Part of a small language model's weights.
Architecture: LayerNorm before each block, rotary positions, tied embeddings.
MLP neurons of a small language model. Each row is named by its layer, matrix (up: input weights) and neuron, and shows model dimensions 32-223. Each number is 128 + 24 x the weight over its row's rms, rounded and kept within 0 to 255. Numbers have three digits each.
After each neuron's rows, "fires on" lists the tokens most often at its 100 highest values on Wikipedia text that the model never trained on. A number after a token or word is its count.

L2.up1271:146113125153105130114134147154087134140078159145150144150150107100131170130130136107085103121120120125146169163168159107130156147163151101084117099151104135134135111142121114157126131119104092171164149098117117114099141152150140144099168160123094131095111134170109157150138134155130137151110150076127095142112122091138154120138118147154153166123178087121101121089096108138145098075143132124113134155109109148079169152106123128102104096121139095125164133111163096143129136134120115113155124124137171186150115133106153100139143151154130127132147109114110121153121138123166164143
fires on: "u" 32, "ul" 19, "ad" 8

L2.up641:120155134127154113080121123116117079106095174121147090140119145168165157126130128133121188118143134132144157141161115105178126090110126136114153105122141142140141155099116093100118131114090134152131101127114146107152116137124170112108086110106093146121150132109138139134094118164138169109117167090147151154136134132133134170112078145108094149128126124150092138138105153166124136112144139143110108135152114138108152135142132150166167134149096074089154111150115130129162144136114116113100081121105100107121175112110119139116162118089090154148141143149095114148123091147115132148
fires on: "ing" 20, "k" 14, "ens" 10, "es" 9, "und" 9

L2.up346:148122117113174118113094157114137144141112089090126135155100114177081147145148098120184148091111111127134131096086095152139095145110130124129174101146115134118166152139114137102132172122157137160152135083172104156151147130173115138088161121102059129142106149144163188159147151128137187109090153139123154131139126116106104138100110150151099128128108146144083125094121096122120153138108143122094143165059133103077096124143154127098119129101141144129170162141141127155137118108136136093161108137117111155092102145087130101106104092146127154130131147140096112139137155138094162152
fires on: "age" 20, "le" 18, "al" 11, "yl" 8, "ry" 5, "pt" 5

L2.up1159:124106118138083085106140123115092117131095178154133157123139113116143127120155117106113119073125168140120103123092134157093174152144154142105132139136120144125126140138165163132138116134166077145179109120166146163117116148144122115140145127142148136114108163119130116160120101147123124111146122134155156113092085168125140123091100090072120168122142092110117130098158163131138106112144118147098105108107110132075144140122148161139112131105107141112158087158141156162114112084158137123180102131170154129118144132121134093148159120146141105130096103107111134145076116131148148101
fires on: "u" 28, "y" 12, "in" 11, "0" 7, "N" 6, "ies" 5

L3.up458:075115095100167108148141117142138095129099131130181130110120100081121092127129115155123085140112140117130117132163130105102157155080142127108149138123123130131120123165148107123127088156153136113115178136162081118116132086118158170126117127155139123139100123161167143066124155114136150155109115119108110224129143150137145145097100069144143088113106063152088131155155118144105158107136109133142122102109115124120117119056123100115146147097098082122118153165147133136151108137077136108097131090107154102104125122139119120130102104126121109116125133149110139088120112136135143124
fires on: "." 22, "or" 16, "r" 12, "all" 8, "ct" 7

L3.up562:100110107103115140148137089127112104164113155135097137132099144121103119122148119124154127107107109141112128120117096097100099104096147081116127123124088133066165105152121114131122113102115094108159126092109164116140112163152163087174110104137113119147128121115099095157100144108156054105170127106094156123129186140162108131112108137155098109127111128198133137158075086112083083170086123170147126106121098111176152127129123132115106111090119132118131141082135156103144088118136121082155126127158119145126142126119127079083099139098163124123100190106117120089110092081153148118
fires on: " of" 37, " by" 31, "\n" 4

L2.up1053:177123154103136092117115114145146138150169102122155135144179141156113102136131126179143140126115176099132128106132091099135160117123167132142090122136114126142112188128097137092131145129096133127127099124139091137168096146130137103108143137140117137124145117134118104111129064128114130155112139121121137109118122121137150132128112121073148145119130138163170118143110124178120128142151142141134133110109111130142118124142082129164141155126179115100168141159123126099205096098110104169163171115113163140128138131130115092127146119094151139147132134112136150091154115111110143152
fires on: "er" 19, "s" 13, "l" 10, "ven" 7, "end" 6

L3.up236:163120134155162118099108114089122141082145105142126072115167162148106103123138133115107137114118158102150073126117108136089117109174109064099093139111118116103098168152141088087143079114097099112128124105108115140148114129163134140106123134134195157132089129183090138126147124143148092141121129097085109140078152122160136098090150112149183173067153087178130136171154151163130139155097151147147134097129130119113144135115108129164149119099127107116145108088119111123099161126100142089132165139134163108145156102133122148097094146137126118108143130127126135147200133123178125131
fires on: "s" 16, "er" 15, "ens" 9, "per" 8, "ation" 7, "4" 5

L2.up415:121127136097124139103080148142097123117136162132148177120108097101115141093123087148118158090140135086136152166102156112103108147131150100137107163158070143116134111110132073134126136176103134142134115117126145122145165147121122116082114180087115153114118140127156174098126126137141090117095116108156133111113099081093136109159121103180118114134134080112094144130109133108104106145169134084131113111152127139085138131180148155081158091178118065109164133138130157116150111145151150140147119140109167120155166100158108132146139135096126123160105103139108111127152169099151129171
fires on: " |" 32, "ent" 11, "o" 7, "ual" 6, "u" 4

L3.up485:118149170070103141129124120130107140120158130112117160173152133133113148095139141143112137116164125149125136109108118147116108133120172167106128101164075168155121127135114134134089158119077141126133121135120095078130160103124106164172145134128139120071117116113124120107111135115128104185091140162104181140105078083140124135161107139117116128079135092146116147141102125096105130118120121140120116069113174183127103164095146113102135137119157121126119155085140138165138120126112141121096159088135148166154106162107076138146118127115105147105169126091135146181093121130125121121
fires on: " |" 27, " /" 11, "age" 6, "ation" 5, "ig" 5, "ction" 5

L3.up438:124124132102139142161110126098114146146141139154138080154105121132123135146138099127110175139090125186136147081126131095160071094137121089121116132140150155137148105134127147120152121118091137147116118102125119135123119131126111106142110134121061087120119149128154142080137140088135146128148168148126155108110139110153106082160138090118128169150124124148130084130138098134123086130096122165131106139111107148170175136119134159141137131106097104121168118158123141156155072118151137117166131120152123137177161153147161115101153120125107087138125113139159149164142151156129122128
fires on: " under" 27, "\n" 14, "ant" 10, " av" 9, " of" 6, "==" 6

L3.up688:137144144141112119114125126100125068146121107127110113118140117131116129154119110128100121125145058127128138112164123105093101139157128114145172131127115140093126148102074116140115062171142126109108134178144146090127080143112121116110146179175132121132116108136129107125105108139163105096129123113082093134111091111152129151064094132107118112104159118118104150129124110077138125098135158082174114104131141135132063126103137124121112139124135099138170115152049083203128117161101091118164138131142119122125125138099120106151119156137122113162174111107131114114096142100179104103
fires on: "at" 16, "h" 13, "ai" 13, "ual" 10, "on" 8, ";" 6

L3.up204:077183125112138140164109105142145109093142161124113130138139138081141076122119136108112133112140102097109120103121117123102061106128145116138146136142095073101128072119141159118161165055114099143115109165125128124086104137148118164147099114114119120154107077107127126066159087129142113136115099143128096104127146098112149167105104128146124104095103101158113133157153105101163092133111136119106078122116129152139156122139117150152129130112109116082115063154146113114133106132089164132103130131160105086124134148124140149114127084128108133145162138114121132157115099131140154151
fires on: " where" 19, " which" 18, "it" 10, "," 8, " has" 5, " was" 5

L3.up64:123087129139152118111135148106172165123117141148099121115098133163149103145139164119143089087086130106153150104152081108131118102089077118111151128158140064136124145101122120115141127147149151176156156137145123141106127130152118077139127135129159112107172097121153105138121100100116143111061090090145141173139111091163097106148129104127143134149139127098107127083102145111117119111138143166113107115150092096104156137129135179114179142157135129130118137178148157140117139106104129101107106162114107152163173106137109106155117157136158128121096126087143111135099113172133099088
fires on: " of" 27, " for" 10, "\n" 9, "is" 6, " in" 6, "er" 5

L3.up953:095084121163113142137177087120135127135125171093077115125114139125135108134136113159119121117119107080141082121118099140121118168118142140124112151105150114120147154117130140138150110154137121127162162147130139145091138184127149137129084114119131164096117096128112144055127094102153115136098099094127133137123138175113136117133155115159142133115142106168186126145096119091102105160114127166158097118136136158159147101099140087100150132135115106097114135154142143120122127107106108095081153096167108124167140115110156131096121106115143143107116087111112159124101158180108098175
fires on: "." 29, "us" 10, "all" 7, "ic" 6, "ical" 6, "ist" 4

L3.up585:110181139130160108087122136141127126118133154152150109115111137099154114092126131112153170117127146123136143173109160177135104151146133128082116131155096132164134115130086123151114145154074131138145124136159138126161121121110142049129134169135109124115124148160135099133148134111128099132165158128099176151140128107160099136128117132161128098142134073147081167141145100102149124123140133138190129080101107142108108137157145133112152071091082123116115136147125120190135150126107124104125142149139144133131138146149134136095111141153134081164084100145160135111096126137179168096
fires on: " |" 50, "\n" 45

L3.up74:128129087140126104120120211116155111170099091083129136151103130155124112141112121132123149124097079145126120137127126109087069095105107114112146134115110123110124124123107146121152101143137106171126121104151113133139132164140139115130151105168101150073157118124162128144156123110132118161129087112149088131149124123152124129135109106085124106131101074077146170061153148114129117091140169153082115156133080157098112159082146136107131079133136163144129136109141174115101087146121134104126162125088149097082126159138153129148134118140158120092095165086113094134114106135105124196
fires on: " of" 24, "end" 9, "u" 7, " in" 6, "ied" 6, "ing" 5

L2.up725:121119134114118153128177132149139146086109117104062122135164104165147146138123134111148129126136138102171138111148099140081151164126133150155134171144174122124108153117072166163144119121070098108121153148109083142132129145092148137093143103064173115115140119121121073134103107126186163143141107124076143133146133116113125136130116146103118089144108124159116124120116156109107101130133133103156170094171126121151117138120131131131087128083147114130138122178127157137123138109124128084135142114096085114123099140107122064161127087159139114148142149086117115163068113132189117107
fires on: "in" 21, "an" 19, ";" 10, "on" 10, "er" 8, "at" 7

L3.up707:151150156105095153129178102123153135178133097136095140105129110149094133126087148083136176116111140089125062091108092120105188118112084115097150180158073126125168091115148140110113078073096145131129092125155108081121154153133109134138114086103119113126126119095148129131115122125145114114106162106112142085137144131090117105111137132131138142105160137095121142117113087118123127117131103118115134159136112102122120134116104093138139165129115126120109083123148153143180115120102110121101089131135137096136124106082121147151163150141079111102135167103138104131131124170146124098
fires on: "k" 36, "an" 27, "e" 9, "al" 6, "t" 4

L3.up524:119098136137142115052123106131099116143095103114136118088092098104170104097157103115106126096172146160131147097111111107141191143147148109127163108130148149138104121133115145135128128146133140078142089136164134128133150138165119156185175143101102171138111123160116116118121121099138092094128141096099115133111153131157146153135096147120117105116162150149102150133150103149108112154169123119130120130111106159141126095105140163082191063150124124090130128123111100100116079157107124095141111096119092161146156137114117081111111119111139118168098140167161125130159130104112133089
fires on: "\n" 44, " and" 11, "w" 7, "ur" 5, "U" 5

L3.up932:141152108116139159130134115100104134129110138129105109079132163130114140158092169122141149124103139148138123113148105110101143117119139131138127117088123140079105131158117125081082142064149092158122102092137105096157147114141143149124085135109112126108139115114109105106164123155108116175101159107164096133094111146131111148110055113160120167117097082119157165093105161111158123154146100089137120111096111125152109135106129128121164135141121151126127092145109148143141131110137101084114158109075110121148151117177110176144163116140144150100120160100143125144110109131152162099
fires on: "ens" 13, "s" 11, "es" 9, "l" 9, "acks" 7, "hes" 7

L3.up249:126085117099154114108094135134105097142125088127104129110098105135094121108131152149177136141091138146122113126122073174068130087143139163124113109126143114126119112141143153105109160108094107149088119117114091150094104131129139127100193104120125137104146103117173155126128104119131099126133131122128096151149135099126095144180111115148142143094112113089114114134151141127151117107142119137079142126148080115086157133117100161124124154133126128139111132137102198119122135152146115133129114132065147124163131117137123142175141156156120158115100142121092137152141135129089133148
fires on: " of" 28, "-" 26, "–" 16, "==" 12, "====" 6, " for" 6

L3.up1129:154135115119132061138140133140113142142090153133114081175124086127116152129122096130120192068117087136126133141132114078140092119068076113186117116124141106135162100130093094114146169105102136114119096087111102099102095115129148084105117123104085154144087177137135131143083098143140091119166121125107122089164101126091166091165137111117119115129129102115177102144163166146119113146150125134133158143121091132145148125133147154125143128133109125143120094126144164106147142093115097126140130092151122128133136117119139137115131082139161111098150112131158128131164156140134103120
fires on: "." 15, "-" 13, "\n" 13, "ur" 10, " under" 7, "er" 6

L2.up550:169122134109093145108168140126156083098133102119153140080166142096128128138136072124115120137122153093118096120174088076136124161084118128125142097140143082134160161106115105093122119146149123116142132117165139153107124118101170149114117146085109123149115114097154158109126160132134094154118121119130098128122137113130102113132140125136154143118158127122118158109161120100132104103091097107125117111152110129125164131111162101163117084125115116172172119082101125102101098142119129102102198113089127107105146133155150165135128124163160150118137110122102155130124148150130128156
fires on: "ig" 15, "u" 11, "en" 11, "and" 8, "ent" 7, " ent" 6

L2.up987:153129129139137157133130128124185125132110135126137173126125132118177158123135118133151147105105181118078105080153159125145139103135146134127108121131153162130139105127074117106145163099083121109130123109100123149091106074087146103102117153085096146140101103098108139160089145177118102118107092157097144166117163074120152151156145088155129091101114138130121152158153126122139146121101108109131153128099127111159160107135109148160089099097137099099171185100120128128091121128137117115084113058114126107120122103123109137122161180132146139125167121112131152102103170123130151156
fires on: "or" 13, "at" 10, "as" 8, "and" 8, "al" 8, "en" 8

L2.up439:137186079135157121100115143098136098138118100132100101143126130159095128105154132113158152126121107100086119098120141161097112105104107155167139116113121136123161097103163156099168147130120131157147069131139110139089121112187134111137142175165093122104114110134126146129137101120149128158112150075107128146088128110122091127100155100124118125109110121124082143162152073131178190140177144113093100126132139112165078136122109128133161140170140148160102140103149141108165136135142145086108109101129146083117133118095097152106137129123135117127111171107115116110124116156124096128
fires on: "k" 11, " where" 10, "f" 9, " time" 8, "t" 7, "n" 5

L2.up1218:148139082109151114092086126096126115132133136111163145110107165134156095087083134112086144121161128110098152116173093190144126106052095147177100107102123161154130152125109110095156164114139138165126160176087148141140135169138119101118104101110174139172129122143139137102090135109101124128135093106113162131135130101159135154143103117124152117136149146121139145118151167112120129155173158120113117105128145052142141079135088115148122125159164164168143089122105143115116143128137104127169115160164121100146141123157116110153113129159137135101139118101124099130128177177137152176
fires on: "or" 22, "ely" 8, "er" 8, "der" 7, "is" 6, "i" 6

L3.up68:129146106106128088131116093125152132110110129101087170127113184088143107093131154087118154110117130131138148094167094099123123126101138119080135112121133150131158134155171160114148171113150148122136111132099108114159163123123152160103142141101142131133117143135152128127133141111145155121109114107136072108106148134105100150123101139103123127107098117142120138120122105142128143129090099129114173117151150113140112094116152121133130106195162098122113100130140128110148105094124138123113086138134138141163110134129153139120114144050092084123123156155117094172047125152150124137
fires on: " =" 39, ")," 20, " (" 13, "," 11, " was" 6, " is" 6